{
  "num_key_value_heads": 7,
  "head_dim": 32,
  "norm_place": "peri",
  "rope_fraction": 1.0,
  "max_seq_len": 1024
}
MLP neurons of a small language model. Each row is named by its layer, matrix (gate and up: input weights; down: output weights) and neuron, and shows model dimensions 32-159. Each number is 128 + 24 x the weight over its row's rms, rounded and kept within 0 to 255. A neuron's up and down rows have the sign that makes its largest values positive.
After each neuron's rows, "fires on" lists the tokens most often at its 100 highest values on Wikipedia text that the model never trained on.

L11.gate338 [162 140  54 155 134 105 147  98 111 147 123 118 150 120 166 141  99 150 141 126 156 158 151 137 136 170 134 123 143  95 159 164 128 139 158 104 152 129 101 165 138 126 163 125 164 174 110 138 136 145 131  98  92 116 130 140 147 109  93 116 168  99 154 110  92 126 160 151 156 136 106 137  82 119 149 131 132 139 135  82 119 157  90 109 133 126 104 132 137 106 118 121 106 119 105 134 138 144 107 157 149 125 140 139 101 119  90 104 142 131 145 134 120 145 119 138 129 112 146 173 115 150 129  98 136 112 162 104]
L11.up338 [181 129  69 113  90 116 135 131 163 113 147 119 145 135 153 140 117 180 167 101 142 100 113 145 136 134 127 140  60 120 148 137 143 137 166  92 118 125  92 112 141 107 157 142 168 122 119 118 108 144 153  90 120  92 137 121 157 149 112 106 189 129 112 117 113 135 117 182 130 138 111  94 107 135 184  94 106  84 107 139 135 142  87 144 117 124 136 123 144 126 144 152 120 136 162 154  81  68 166 123 123 144 147 109 112 110 117 112 162 117  82 157 136 137 155 148 133 121 139 170 127 135  97 105 179 129 123 113]
L11.down338 [135 138 147  80 115 118  94 124 118 119 130 114 118  88 117 151 151 114 135 149 134 129 116 140 137 140 101 149 112 143 120  87 115 139 127 123  86 130 140 111 133  78 133 143 167  81 105 109  75 144  84  87 135  95 149 121 133 137 129 166 157 144 134 147 112  93  79 129 113 128 114 104 108 115 156  85 159  80  77 168 148 124 146 158 147 165 124 141 115 173 139 137 146 148 145 125 125 117 141  94 122 139 176 104 125 144 150 103 154 131 133 147 160 135 139 137 102 133  93 139  96 141  73  87 139  88 138 131]
fires on: "P", "c", "exp", "CH", "pol", "ipp"

L3.gate570 [ 93 149 128 121 136 124 145 121 111 116 113 125 122 119 118 128 126 131 113 111 163 103 135 149 120 102  71 110 123 131 126  96 121 112  98 128 127 158 117 140 137 114 127 145 127 170 134 138 103 143 104 103 141 155  90 116 118 102 119 119 102 189 144  85 132 129 136 136 118 105  98 139 110 127 122 145  89 105 192 173 128 102 129 122 217 127 100  79 138 134 145  83 147  81 123 103 135 100  79 118 110 127 134 127  98 169  85  97 133 129 106 149 146 121 126 125 151 168 121 122 112 193  92 100 127 124 153 143]
L3.up570 [150 119  99 108 113 112 130 154 111 121 106 144 135 148 102 110 128 143  99 117 135 125 129 157  73 154 158  69 124  73 156 137  85 154 119 130 127 113  68 118 107 112 134 137 130 146 122 133 109 112 121  91 130  82 100 123 135 119 129 162 139 159 164 145  94 152 134 172 142  99 131 121 124 123 125 117 136 118 123 130 136 144 107 160 124 159 144 135 148 122 166 123 135 115 134 147  77 115 109 153 140 184 100 110  94 140 116  97 141 103 126  88 144  85 146  83 153 140 127 143  98 140  85 108  75 161 140 121]
L3.down570 [144 158 159 147 140 137 117 129 143 113 140 121 123 122  94 122 147  70 148 138  79 157 121 134 126 134 176 146 119 140 161 144 171 124 157 136 120 102 156 120 136 114 106 122 136 101 115 124 146 115 120 138 113 109 180 137 155 131 162 116 152  61  82 131 153 133 109 114 122 175 126 114 119 144 141 117 150 158 137  90 129 174 120  95  87 112 132 149 115 164 128 178  96 188 136 145 131 159 182 129 116 119 122 133 161  90 178 145 122 144 141 117  96 141 124 169 104 108 144 141 145 101 154 157 155 157  95 105]
fires on: "and ", "(", "election ", "ir"

L3.gate488 [155 123 153 113 118 155  90 151 104  79 138 116 130 126 120 115 130 128 128 130 140 122 148 129 137 117  96 152 120 136 130 161 183  91 111 114 110 100 126 119 139  85 112 139 131  88  89 113 126 105 148 157 109 116 179 124 106 108 140 106 132 161 123 104 170  61  97 129  89 139 148 148 146 120 159  96 126 102 177 159  92 144 122 143 107 139 105 128 124 153  97 112 169  94 105 108 116 117 101  84 155 108 141 116 166 141 143 150 129 129  93 116 140  97 170 132 135 124 157 137 131 123  97  86 143 172 156 122]
L3.up488 [121 184 124 133 161 144 163 174 161 122 140 154 158 128 142  96 147 121 103 137 118 127 138 109 131  83 115 143 156 152 151 132  97 117 104 131  94 156 104 141  98 152 126 133 119 125 140 114 122 135 154 111 132 138 137 104 155 149 123  81 102 129 176 112 131 114 125 112 130 138 122  83 139 114 104 142  88 139 122 112 131 110 151 130 125  68 127 125 100 141 133 112 144 123 143 121  99  93 153 108 134 119 111 103 127  99 130 177 147 121  96 128 103 156 114 127 153 138 133  92 154  85 130 130 182  98 167 111]
L3.down488 [142  73 123 127 118 119  91 154 106 124 145 128 119 104 151 129 132 156 138 131 118 153 153 141 128 133 115 106  92 130  84 125 152 128 119 122 131  96 156 110 157 114 121 141 126  91  76 125 140 134 116 179 120 117 142 131 120 110 158 122 154 143  98 149 131  80 127 129 128 150 116 163 137 109 166 115 121 118 140 131 112 178 166 149 133 167 117 150 130 159 103 130 128 111 152  94 170 141  93 140 125 112 145 130 184 172 155 118 107 162 117 122 162 108 120 121  90 111 138 160 125 159  80  77  85 111 129 133]
fires on: "ch", "200"

L5.gate270 [179  80  84 167 128 128 145 134  80 106 107 140 191 144 128 158 120 110 131 149 122 170 125 188  90 116 132 162 167 115 127 103 117 129 103 101 131 128 118 148 142 111 127  87 129 150 123 136 167 128  97  90 138 107 135 127 122 124 138 127 148 149 153 136  74 123 122 157  96 122 153 142 143 155 151 172 158 146 136  94 126 126 131 140 130 151 135 159 150 114 112 120  81 152 136 162 119 106  92 126 121 127 108 172 108 110 131 111 145 138  76 148 124 151 122 120 139 133 107 135 146 118 109 117 101 119  84 104]
L5.up270 [146 113 127 125 106 136 128 182 125 134 165 126 123 154 140 132 147 181  94 111 118 159 104 167 117 134 106 122 133 180 169 122  91 129 130  96 133 141 154 153 150 149 130 106 136 108 121 111 160  97 122  87 101 158  80 149 123 164 155 122 102 130 121 130 120 123 116 114 147 132 132 125 135 187 105 164 107 128 164 184 173  92 182 146 119 147 114 119 128 109 142 187 131 101 123 112 134 129 125  92 137  99  78 159 107 156 134 108 157 130 120 111 133 149 158 141 128  97 124 132 116 118 110 130 113 143 131 135]
L5.down270 [105 160 148 165 130 111 118  99 153 102 107 122 106  96 118 151 151  96 143 158 131  95 124 104 131 131 149 144 134  90 101 121 171 147 147 132 143 119 115 105 106 115 108 156 123 145 117 156  76 142 159 133 155 126 144 133 123  97 131 156 147 131 141 142 113 117 143 119 143 156 127 136 103  74 149  86 115 146 132  92 118 145 107  88 124 113 156 149 140  99 127  62 120 129 125 113  98 168 123 118 139 123 194 114 164 111 132 159 132 116 117 114 115 124  95  71 176 174 139 114 129 117 133 121 145 103 146 134]
fires on: ", ", "201", "; ", "| ", "season", " "

L3.gate437 [136 109 112 140 121 114 104 102 116 154 136 120 155  88 112 144 136 105 135 139 137 115 127 109 127 120 129  75 120 120 125 146 154 139 149 103  88 114  91  55 108 131 147 105 132 139 150  95 134 155 133 192 141 166 167 129 164 127 144  91  75 148 108  92 131 111 109 103  99 153 123 191 109 111 166 150 158  90 119 139 124 128 127 144 161 136 130 130 101 140 141  92 146 112 110  80 145 138 103 140 113 140 130 164 134 138 101 127 147 143 141 173 177 172  94 120 119 117 154 128 104  99 131  90 101 139 138 123]
L3.up437 [148 136 115 155 144 111 109  97  86 121 131 161 118  99 136 149 123  94 147 131 181 145 110 115  87  96  87 159 158 107 103 138 124  80 119 152 137  90 158 101 110 157 150 124 152 124 146 113 123 125 101 142 190 163 100 119 163 145  68 138 101 122 133 145 192 110 135  85 112 101 134 128 148 167 115 105 152 132 129 139 118 134 148 148 116 108 141 101 112 113 109 147 115 132  92 139 152 142 113 121 124 132 105  97 118 161  74 109 126 144 120 127 147 114 132  85 118 125 150 169 118 162 137 106 116 136 116 128]
L3.down437 [117 109 149 111  99 117 126 167 143 126 132 140 141 168 136 124 109 136  92 149  57 100 113 144 146 164 145 104 107 115 172 117 133 133 130 138 119 148 113 128 124  91  65 128 111 107 121 128 144 117 162 112 111 105 129 156 101 102 171 140 157 138 174  99  86 115 134 155 170 162 131  99 127 114 128 138  91 123 112 145 169 139 120 107 129 127 133 173 162 159 140 118 181 115 150 124  94  94 154 128 157 137 161 167 128  94 166 109 121 136 123 141 124 107 173 185 125 118 123  94 164 108 120 157 139 114 122 136]
fires on: "in ", "for ", "de ", "In ", "divis"

L7.gate185 [ 60 175 122 118 113 123 129  92 102 123  99 144  83 136 151 125 147 146 153 138 115 175 135 139  97 128 131 139 152 153 135 137 127 127  80 123 141 107 150 135 145 131  62 103 137 125 106 154 158 133 130 109  53 116  88 111 169 153 121 144 161 131 140 141 118  83 167 136 126 129 173 130 116 124  92 140 127 162  99 170  91 181 133 138 124  92 108 122 101  86 160  98 128 128 125 141 109 127 107 178 139 130 168 135 155  95 119 118 142 145 136 108 103 149 189 153 151 108 147  97 140 116 171 108 131 130 141 132]
L7.up185 [116 115 187  92 125 144 158 161 126 150 147 134 159 113 120 105 133 124 165  94 130 150  93 123 158  91 134 122 125 147 158 122 118 139 127 137 152 127  59 133 130 129 143 131 171 180 134 141 148 112 132  99 133 146 113 183 175 160 121 139  96 111  77 105  85 165 104 160 119 166 156 119 176 123 139 107 132 114 102 142 106 142 107 155 104 116 165 151 121 133 141 115  99 152 131 120 131 120 104 150 148  96  98 147 209 135 126 130 141 146 145 113 134 153  96 124 100 135 140 133 161 123 145 133 108 147 100 127]
L7.down185 [ 98 151 147 157 127 113  87  87 154 156 143 118 126 115 168 149 177 121 146 118 107 126  81 177 141 146 138 124 138  92 123 155 133 117 159 134 120 150 142 148 160 112 111 112 131 108 112 139 130 167 169 202 174 137 146 149 130 138  97 129 154 112 110 153 134 106 127 138 128 135 145 102 152 129 154 113 140 142 187 143 127 129 147 142 149 132 162 179 140 121 117 149 134 110 115 135 116 157 101  94 108 124 137 164  80 104 110  86 138 137 148 126 102  95 134 126 138  69 105 122 125 121  87  97 191 110  96 112]
fires on: "Elec", "reg", "produc", "construc", "protec"

L5.gate50 [129 152 167  90 113 104 132  96  88 149 107 107  97 127 133 153 103  86 146 147 135 175 123 125 102 155  96 110 144 133 108 139 132 108 137 101 154 168 102 104 129 106 145 131 160 103 167 137 151  91 126 109 146  79 158 151  73  84 132 105 123 156 137 139  66 168 182 172 140 107 135 147 100 145 119 133 111 135 128 135 102 117 120 136 125 146 135 155 107 120 152 124 114 130 142 115 115 106  95 108 131 150 143 137 143 113 116 125 138 132 111 105 173 112 141 131 133  82 182 151 101 116 111 122 115 151 116 147]
L5.up50 [141 117 151 112 131  86 149 152 145  97 114 123 104 115 132 140 118 121 120  99 147 123 111 163 114 112  93  94 130 127 128 135  68  95 135 162 124 131 110 152 145 147 128 154 126 135 131 136 105 139 114 147 135 162 104 155 163  73 156 148  99 165 127 141  70 141  97 118 129 109 146 130 128 120 144  79 142 139 138 174 144  97 114 152 153 137 127 167 158 151 140 161 148 131 109 172 137 109 109  88 129 130 130 144 139 128 127 111 101 111 154  98 147 147 104 105 138 132 110 167  78 133 107 130 129 141 134 137]
L5.down50 [136 160 109 170 111 150 114 134 122 144 135 147 114 137 115 140 144 151 147 110 126 156 122  94 151 103 163 157 156 137 107 148 174 149 125 124 131 142 158 110 153  89  92 111 122 104 106 126 134 153 156 141 132 126 119 121 105 172 120 110 151  78 149 113 161 106 163 111 133 138 146 116 120 132 144 158 128 138 104  87 110 109 119 109 113 126 135  94 122 139 101  97 128 113 122  82 121 152  99 147 146 125 129 128  86 110 108 174 135 140 133 162  92 130 151 119 123 155 119 102 176 132 160 133 102 109  91 105]
fires on: "| ", "and ", "-", "ement ", "(", "ent "

L11.gate457 [115 142 114 127 112  88 181 120 124 150 144  89 126 133 109 126 155 102 119 121 136 114  95 174 123 119 140 108 159 128 138 133 128  78  92 161 164 145 142 112 116 133 108 150 122 122 194 130 142 113 134 147 150 130 140 103 166 147 142 129 148 129 145 102 142 122 134  96 165  58 123 157 147 123 136 144 154 168 185 107 139 127  83  89 125 125 166 155 103 121 130  82 112 114 147 102 111 161 139 130 160 164 152  72 121 117  93 117 113 127 130 134  80 172 122 152  78 129 137 164 145 142 172 117  99 116 119 115]
L11.up457 [133 112 159 110 130 104 144 167 167 115 155 166 159 140 129  90 119 135 161 140  67 145 125 106 164 120 106 130  95 127 115 117 149 113 124 125 140 133 141 143 157 126 127 132  95 168 127 139 130 144 120 109 145 151 130 157 109 136  99 158 145 119 127 119 123  90 166 132 107 151 131 101 108 138  92 119 181 129 184 138 177 165 143 124 167 106 158 143  86 157 139 157 154  93 141 105 107 177 158 150 127 116 150 107 113 103 130 117 154 104 135  97 161  94 134 102 165 121 104 121 176 165  95 152  97 114 148 100]
L11.down457 [121 137  89 152 155 115 129 147 112 101 174 103 143 130 138 145 143 112 143 127  98 138 149 138 142 120 133 100 157 169 128 127 121 113 158 144 100 134 122 167  76 126 123 134 134 105 134 118 139 116 144 123 183  98 139 122 168 108 137 146  81 157  78  87 114 136 148 161 130 130 118 121 145 120 175 178 107  82  96 114 100 163  82 136 144 142 130 122 113 137 127 103  96 132 157 144 110 145 121 127 160 115 151 158 138 136  83  98 119 102  69 178 112 157 138 116  75 135 105 104 133  86 161 122  91 135 150 121]
fires on: "re", "Re", "He"

L6.gate379 [ 95 149 101 172 106  96 164 180 118 151 125 121 105 107 100 158 126 159 166 112  98 119 133  86 105 112 126 134 156 104 114 144 108 220 117 176  97  88 160 113 107 104 145 102 139  97  97 185 147 159 137 125  95 131 130 129 111 127 134 141 129 105 160 124 135 124 108 114 148 131 146 126 135 103 114 145 145  96 114 132 194 115 159 107 163 105  97 160 135 115 118 146  96 151 121 139 176 128 121 132 138 123 108 139 156 135 128  97 111 136 140 178 117 138 115 157 129 149  99 177 110 139  83 179 114 121  94 118]
L6.up379 [153 169 137 104  75  99 153 164 117 145 155 123 117 144 105 144 123 119 156 132 153 111 138 111 110 136 171  84 148 110 128 149 143 156 179 127 140  95 112 113 126 127 127 133 193 127 109 101 145 103 155 150  61  74 104 108 137 145 141 123 110 144  92 101 130 134  89 122 155 161 106 105 128 114 115 110 143 166  88 169 109 126 167 124 137 142  97 131 191 160 112  88 130 104 104 127 112  88 100  88  98 154 127 137 126 111 110 131 120 112 109 131 138 143 173  79 131 137 148 126 175 134  92 129 166 177 135  96]
L6.down379 [144 108 135 122 142 144 105  85 152 120 114 120 122 153 108 128 128  96 128 162 112 103  96 126 144 165 127 112 123 104 136 151 109  64 102 119 161 156  99  79 139 126 112 163 109 102 162  84 113  83 117 125 134 139 141 109 121 126 127  95 105 204  92 140 104 155 141 114  74 123 137 144 162 162 138 116 107 152 145 118  70 105 106 137 100 152 168  85 134 164 156 116 144 108 153 119 107 138 134 126 144  97 131 112 119 123 102 139 102 136 143  86 119 163 118 100 133  93 113 120 119 105 141 108 134 161 121 138]
fires on: "to ", "American ", "ed ", "-", "ing ", "African "

L6.gate476 [153 133 139 186 154 127 148  95 141 155 115 141 107 119 155 117 125 117 148 128  87 128 160 135 124 122 128 155  34 162 103 119 136 117 115  92 126 126 119 149  93 112 139 124 147 110 136 104 109 129 128 107 146 122 106 109 113 111  95 170 117  90 131 135 140 150 125 139 123 105 142 162 102 138 141 162 110  69 115  81 132 148 125 121 120 133 141 162 120 112 131  71 109 167  99 135 129 112 117 167  97 140 167 129 114 137 116 154 103 159 156 165 107 111 134 140 104 130  84 142 156 102 137 130 141 112 139 138]
L6.up476 [102 151 110 125  81 115 144 103 120 144 139 124 136 129 118 145 103 182 119 150 149 114 130 138 128 163 160 154 135 160 148 109 173 124 166 131  86  94 105  88  98 132 140 148 112 162 163 136 154 127 129 178 131 104 169  85 117 119  89 122 113 139 131 110 134 141 126  58 183 100 189 111 108 161  62 107 101 104 164 135 162 109 168 100 124 122  79  99 121 145 108 112 112 120 133 129 125 108 131 151  97 137 107 138 144 105 161  91 118 143  93 141 136 133 147 123 145 142 123 124 121 116 131 136 103 120 133 140]
L6.down476 [147 169 106 178  70  80 153 114 163 117 123 172 121 166 122 138  96  94 113 109 137 147 136 153  89 124 147 141  97 129 154  95 103 111 129 117 107 123 123  76 151 126 112 116 131  97 126  78 117 102 154 126 116 128  98 124  93 152 110 174 117 118 130 136 132 133 125 160 181 113 170 111 128 116 124 159 101 157 135 111 158  77 133 170 174 133  98  74  75  99 148 127 115 122 101  97 130 119 138 158 126 156 145 119  96 150 131 129 115 129  80 135 139 133 123  76 134 139 122 106 121 128 124 123  84 126 159 117]
fires on: "had ", "k", "Br", "ist", "sw"

L6.gate161 [121 138 147  78 156  89 111 123  74 106  93 128 105  71 126 154 160 116 137 116 144 170 132 178 103 124 122 131 116  92 116  91 106 108 159 116 152 149 130 117  97 120 113 148 156 131  84 146 129 112 155 133 111 129 163 174 111 122 115 130 115 114 140 108 101 143  94 118 135 126 190 125 127  92  80 132 152 127 113 136 128 153 161 137 137 105 119 142 105 168 144 183 129  87 114 107 155 133 125 119 152 133 132 120 131  97 129 140 122  99  86 187  98 174 116 117 120 101 139 167 122 124 149 120 127 136  71 144]
L6.up161 [128 133 115 104 168 121 146 143 144 122 126 120 147 122 126 145 104 120 143 125 146 113 165 124  82 145 179 145 107 157  87 121  91 126 162  88 163 127 127 129 108 101 128 119 135  95 141 117 118 180 167 155  73 117 137 153 105 156 113  86 158 114 127 114 107 102 117 107 139 141 125 137 143 134  97 128 134 143 111 113 185 140 102 124 119 134 162 112 107 115 107 101 144 127 135 136 127 131 123 148 191  83 106 132 127  82 113 104  95 140 114 141 111 114 115 121 160 121  76 125 110 118 179 135 112 113 147 128]
L6.down161 [102 135 110  99 154 137 106 114 126  71 118  94 143 131 139  99 114 123 168 128 144 126 172 157 105 102 123 111 138 124 118 131 187 115 116 133 123 149 136 135 132 117  76 131  95 167 131 154 132 121 156 112 118  68 157 127 122 102 135 110 142 116 162 151 122 148 129 122 164 148 161 153 178  97 126 165 147 127 132 155 130 127 118 155 124 108 112 108 144 167 178 142 122 158 132 149 148 175 130  51 146 173 157 103 130 158 141 171 159 118 100 107 110 143 121 124 120 125 157 140 125 120 113 115 112 123  74 173]
fires on: "si", "l", "pur", "= ", "appro", "t"

L7.gate96 [ 87  93 140 131 136 120 164 167 131 153 118 152 121 143 103 125 177 105 110 137  77 112 139 165 141 164 180 152 116 123  76 133  87 171 143 141 137 125 124 111 117 110 126 111 122 131 132 164 156 148 107 112 143 117 113 124 117 106 169 121 149 111 146 110 105 158 107 127 130 149 132 120 169 125 116 136 100  94 127 138 154 107 142 114 121 119 101 127 143 145 130 120 111 137 104 139 161 153 120 134 142 143 136 103 166 128 141  96 137  95 137 179 159 155 120 149 118 120 114 130 129 173 146 123 182 129 131 102]
L7.up96 [122  79 122 153 106 121 152 135 100 119 133 131 158 146 131 158 151 138 128 112  82 115 135 168 137 124 151 128  98 118  92 106 105 157 103 160  95 113 192 159 159 105 206 137 155 140 105 109 117 123 126 135  91 164 134  86 126 118 124 132 112 115 139 122 176 150 153 180 126 106 165 114 121 149  81 169 154 120 126 117 117  98 146 141 132 140  93 128 127 129 146 124  64 124 149 146 158  96 117 117 135 146 145 165 130 138 186 113 133 141 138 161 143  63 116 115 124 134  78 159 141 123 151 154 127 130 107  94]
L7.down96 [110 141 109 133 153 127 121 141 138 170 135  88 150 120  79  93 150 126 119 126 148 141 106 102 157 153 126 155 144  83 144 146 135  89 192 109 158 187  75  62 123 116  74 111 142 129 164 143 116 142  93 130 144 135 110 170 132 148 120 127 159 113 113  87  88 121  92  82 105 134 101 168 152 126 126 122 127 143  94 163 151 168 148 135 115 137 157 110 166 155 127 117 179 111 139 124  74 157  83 133 106  99 133 116 140 120 119 127 132 100 131 115  93 137 120 127 170  96 127 113 102 135 110 129 149 140 131 110]
fires on: "wh", "Wh", "of ", "ing ", "ed ", "with "

L6.gate201 [109 118 102 149  82 128  91 126 129  99 115 144 143 130 132 160 132 165 164 148 154  99 112 141  91 117  96 150  86 112 144 140  82 166 128 154 151 128 128 108 149 118 131 132 120 105 132 184 130 121 215 114 123 138 106 184 123  97 104 168 125 130 146 106 123 120 109 113  69 171 154 132 153 142 123 112 116 136 131 107  96 116 119 112 141 123 104 151 130 118 138 133 103  91 151 120 160 133 121 125 148 121 191 105 163 136 133 127  80 131 112 139 126 144 148 120 132 152 152 145 147  96 135 105 104 124 113 164]
L6.up201 [147 146 143 145 139 142 160 141  86 121  93 133 148 167 121 111 137 113  76 176 147 144 142  82  80 137 106 125 131 121 124 116  64 145 138 154 126 115 115 125 154 100 139 107 120 132 101 176 112 151 134  97 131 129 124 150 157 126 135 123 130 172 118 150 116 143 141  81 150 147 141 109 142 134 125 130 137 121 117 212 152 127 168 104 104 184 176  96 114 118 151  98 133 129 105 129  80 126 116 122 104 109 166  76 154 141 130 165 141 122  85 132 138 161 142 163  87 155 139 138 182 129 107 108 137 189 103 114]
L6.down201 [134 148  87 166 163 134 158  83 148 144 137  83 105 117 104 117 141 100 108 130  96 135 141 155 164 135 148 104 143 108 102  99 118  87 173 118 158 135 114 113 103 106 162 135 102 138 110  81 132 171  80 125 144 114 156 112 137 184 160 100 127  97 135 164 106  84 141 149 149 110 143 114 127 139 129 156 116 103 104 146 155  98 160 145 130 150 161 108 131 121 142  96 145 120 121 157  79 169 116 125 114 128  80 133  96 138 144 163 188 154 123 130 126 110 133 156 101 111  89 145 145 145  97 145 143 125 129  91]
fires on: "- ", ": ", "197", "version ", "cred", "edition "

L10.gate494 [144 158 105 145 163 135  81 134 138 160 143  80 129 123 116 129 134 122 124 166 111 136 162 109 124 106 156 167  72 136 142 133 171 143  90 108 107 163 143 122 126 129 109  92 127 130 129 115 175 142 115 175 146 107 127 144 120 170 126 148 136 112 133 121 133 111  83 141 104 123 109 144 144  94  85 117 159  88 118  82 145 172 130 116 115 153 160 123 108 120 125 132 151 131 123 152 105  85 127 167 155 111 151  53 144 137 115 170 119 127  92 136 149 170 162 103 123 135 116 108 134 135 157 159 176 135 136  87]
L10.up494 [184 163 126 149 109 148  87 141 165  93 123 127 147 155 117 129 108 157 127 167 152 161 135 152 106 132 149 110 131 136 136 140 154 191 139  86 108 150 131 101 137  74 145  97 109  91 151 114 130 142  63 134 152 120 134 187 119 151 135  91 133 129  76 126 113  99 128 134 134 101 141 120 136 122 119 134 150 119 124 128 113 157 134 150 127  97 136 131 156  88 106 121 147 105 123 153 108  69  95 160 145 121 153 148 128 136 144 135 172 131 137 111 133 116 184 129 172 136 119 119 134 169 124 159 168 133 157 129]
L10.down494 [144  70 123  67 143  80 118 133 157 111 144 134 104 140 117 130 100 137 110 152 182 123 105 141 126  79 135 109 133 115 134 132  91 130 135 160 124 129 141 125 110 139 156 127  89 144 140 173  96 134  84 107 176 144 121 126 137 127 122 122 136 120 115 144  76 113 151 105 136 149 140 150 140 193 113 108 112 128 173 181 112 111 143 164 129 102 112 118 170 129 141 173 102 131  87 119 147 123 112 100 130 122 136 157 133 149 158 146 153 146 163 103 140 148 157 132 127 139 134 152 130 135 130 161 114 100 135 154]
fires on: "In ", "and ", "\n\n", "'", ", ", "ir"

L3.gate481 [134 120 102  63 133 157 127 140 156 146 130  95 135 158  63 124 172 141 134 188 161  96 138 138 115 151 102 101 110 153 179 134 108 117 107 141 107 111 116 113 139  94  80 108 112 136 130 128 108  85  98 141 145 114 147 149 132 126 129  66 165 163 141 130 111 116 122 150 136 138 105 104 130 116 120 153 133 141 142 124 139 119 111 105 167 129 119 115 138 139  65 111 133  94 172 125 128 135 110 121 129 103  86 106 114 126 114 156 102 107 159 122 135 122 151 134 133 147 137 123 127 146 145 105  95 121 117 144]
L3.up481 [111 169 114 144 148 119 164 144 143  84 147 159 149 180 129  84  95 147 163 117 122 119 164  96 125 112  91 144 132 127 133 171  97 116 122 147 143 101 165 165 124 124 118 135 143 119 116 129 143  65 137 147 123 157 161 127 116 126 118 126 134 121 142 106  80 129 160 154 142 111 146  99 166 134 121 145 100 113 114 138 130 183 148 150 127 144 116  85 146 111 145 103  68 151 133 167 152 148 103 115 142  89  95 136  99 104 105 160  99 170  82 117  99 129 145 129 154 101 143 136 102 141 138 112 130 143 143 104]
L3.down481 [148 101 160  91 115 107  82 105 123 140 127 114 130 113 109 186 175 125 104 118 138 124 118 145 139 136 146 105  92 115 144 113 178 145 141  94 126 128 122 121 133 148 160 118 160 131 120 135 145 150 106  90 136 114 125  55 125 143 146 172 148 111 123 170 179 111 116  82 129 158 127 118 108 129 150 142 166 139 107 140 125 119  83 108 127 119 164 112  91 131  91 114 181 110 118  92 100 107 165 143 121 114 169 135 131 158 132  99 126 107 156 158 130 157  85 139  77 146 105 157 146  92  93 132 107  75 137 134]
fires on: "building ", "-", "all ", "private ", "ch"

L12.gate294 [147 144 111 120 100 150 149  62 132  91 115 126 149 134 124 159  91 138 144 167 118 121 130 100 124 130 124 165 128 124 156 192 135  77 157 145 103 143  98 126 116 131 115 142 154 122 202 138 110 121 135 127 150  96 136 151 116 182 100 160 130 119 106 118  84 143  96 140 130 127 155 139 117 141 121 104 159 142 151 121 150 140 102 130 126 149 137 112  97 174 163 144 132 147  94 153 103 137 135 145 120 138  96 107 102 141 149 199 149 109 133 117 122 152 125 147 124 101 105 106 131 137 135 174 138 107 122 137]
L12.up294 [163 142 121 147 151 147 129 145  92 143 150 109 140 130 128 150 141 164 114 102 133 134 124 146  78  97 156 124  32 138 116 138 105 120 171 118 103 151 133 102 188 134 154 152 147 121 138 114 120 184 124 114 142  89 108 148 146 141 131 128 141 164  97 133 135 146 111 140 168 133 143 164  85 177 165 168 125 136 170 103 111 127 175 132 121 104 131 106  89 164  91 134 154 102 155 122 111 111  93 146 143 152 146 148 133 169 110 106 129 146 142 135 140 133 158 102 140 124 142 105 120 135 102 153 130  78 123  69]
L12.down294 [161 116  82 122 152 153 148 158  97 135  98 142 140 146 114 147 173  87 126  91  91 127 128 156 167  98 126 124 126 171 100 114 136 133 137 152 160 135 120  94 159 125 139 121 115  79 186 117 177 144 100 131 138 123 143 153 110 162 141 121 129 165 122 162 111 135 105 131 138 159 165 130 172 162 120 107 129  99  85 138 120 111 162  69 123  87 112 130 181 167 116  73 129 101 108 148 158  81  84 113 139  96 171 133 139 135 142 153 146 100 161 112 124 129 159 154 174 182 134  91 109  83 107  89 103 140 123 139]
fires on: "and ", "(", ", ", "or "

L6.gate327 [ 95 136 145 151 165 166 147 106 115 135 140 109 139  97 141 153 142  97 101 115 130 158 141 136 110  71  93 132 116 111 125 122 137 157 126 133 142 122  90 127 155 126  97 164 160 173 148 150 131 160 159 163 152 144 118 131 160 122 124 173 142 141 145 139 137  98 144 137 100 133 133 126 122 111 154 130 112 126  82 155 123 140 145  97 104 110 122 117 106 126 137 153 116 104 124 131  84 143 142 122 111 111 148 142 125 145 124 147 101  91  97 126  99 179 202 137 144 120 152 101 112  99 159 127 131 144 148 117]
L6.up327 [100 151 150 121 144 108 131 148 120 118 131 122 100 110 112 180  58 115 154 109 167 132 141 113 118  88 100  83 159 136 154 141  99 146 107 137 126 114 135 123 127 135 150 116 147 148 127 120 136 128 129 103  84 120 136  96 128 154 144 158 137 169 141 102 146 148 109 163 165 141 105 168 155 132 171 132 146 143 153 134  95 165 128 120 140 105 129 129 131  94 152 118 111 136 143  91 149 130 121 120 148  50 107 198 136 159 118  93 121 102 172 175 141 127 127  84  97  99 139 128 123 128 120 171  78 142 113 167]
L6.down327 [145 149 136 149  96 121 114 130 141 112 169 126  97 119 149  88  96 112 150 104  98 124 107 150 112  89 105 121  91 156 106 136  78 111 119 120 154  96 135 127 114 117 116 122 125 109 126 153 142 127 132 175 138 143 134  97 150  89 148 181 129 106 139 146 127  76 155 103 119  76 134 109  80 122 148 112 147 124 150 161 142 131 141 133 153  96  90  93  93 147 111 153 152 137 120 140 104 124 151  97 146 109 115 130 136 111 148 151  89  97  61 126 116  99  88 167 136 128  96 164  92 109  93 157 136 116  84 147]
fires on: "N", "reg"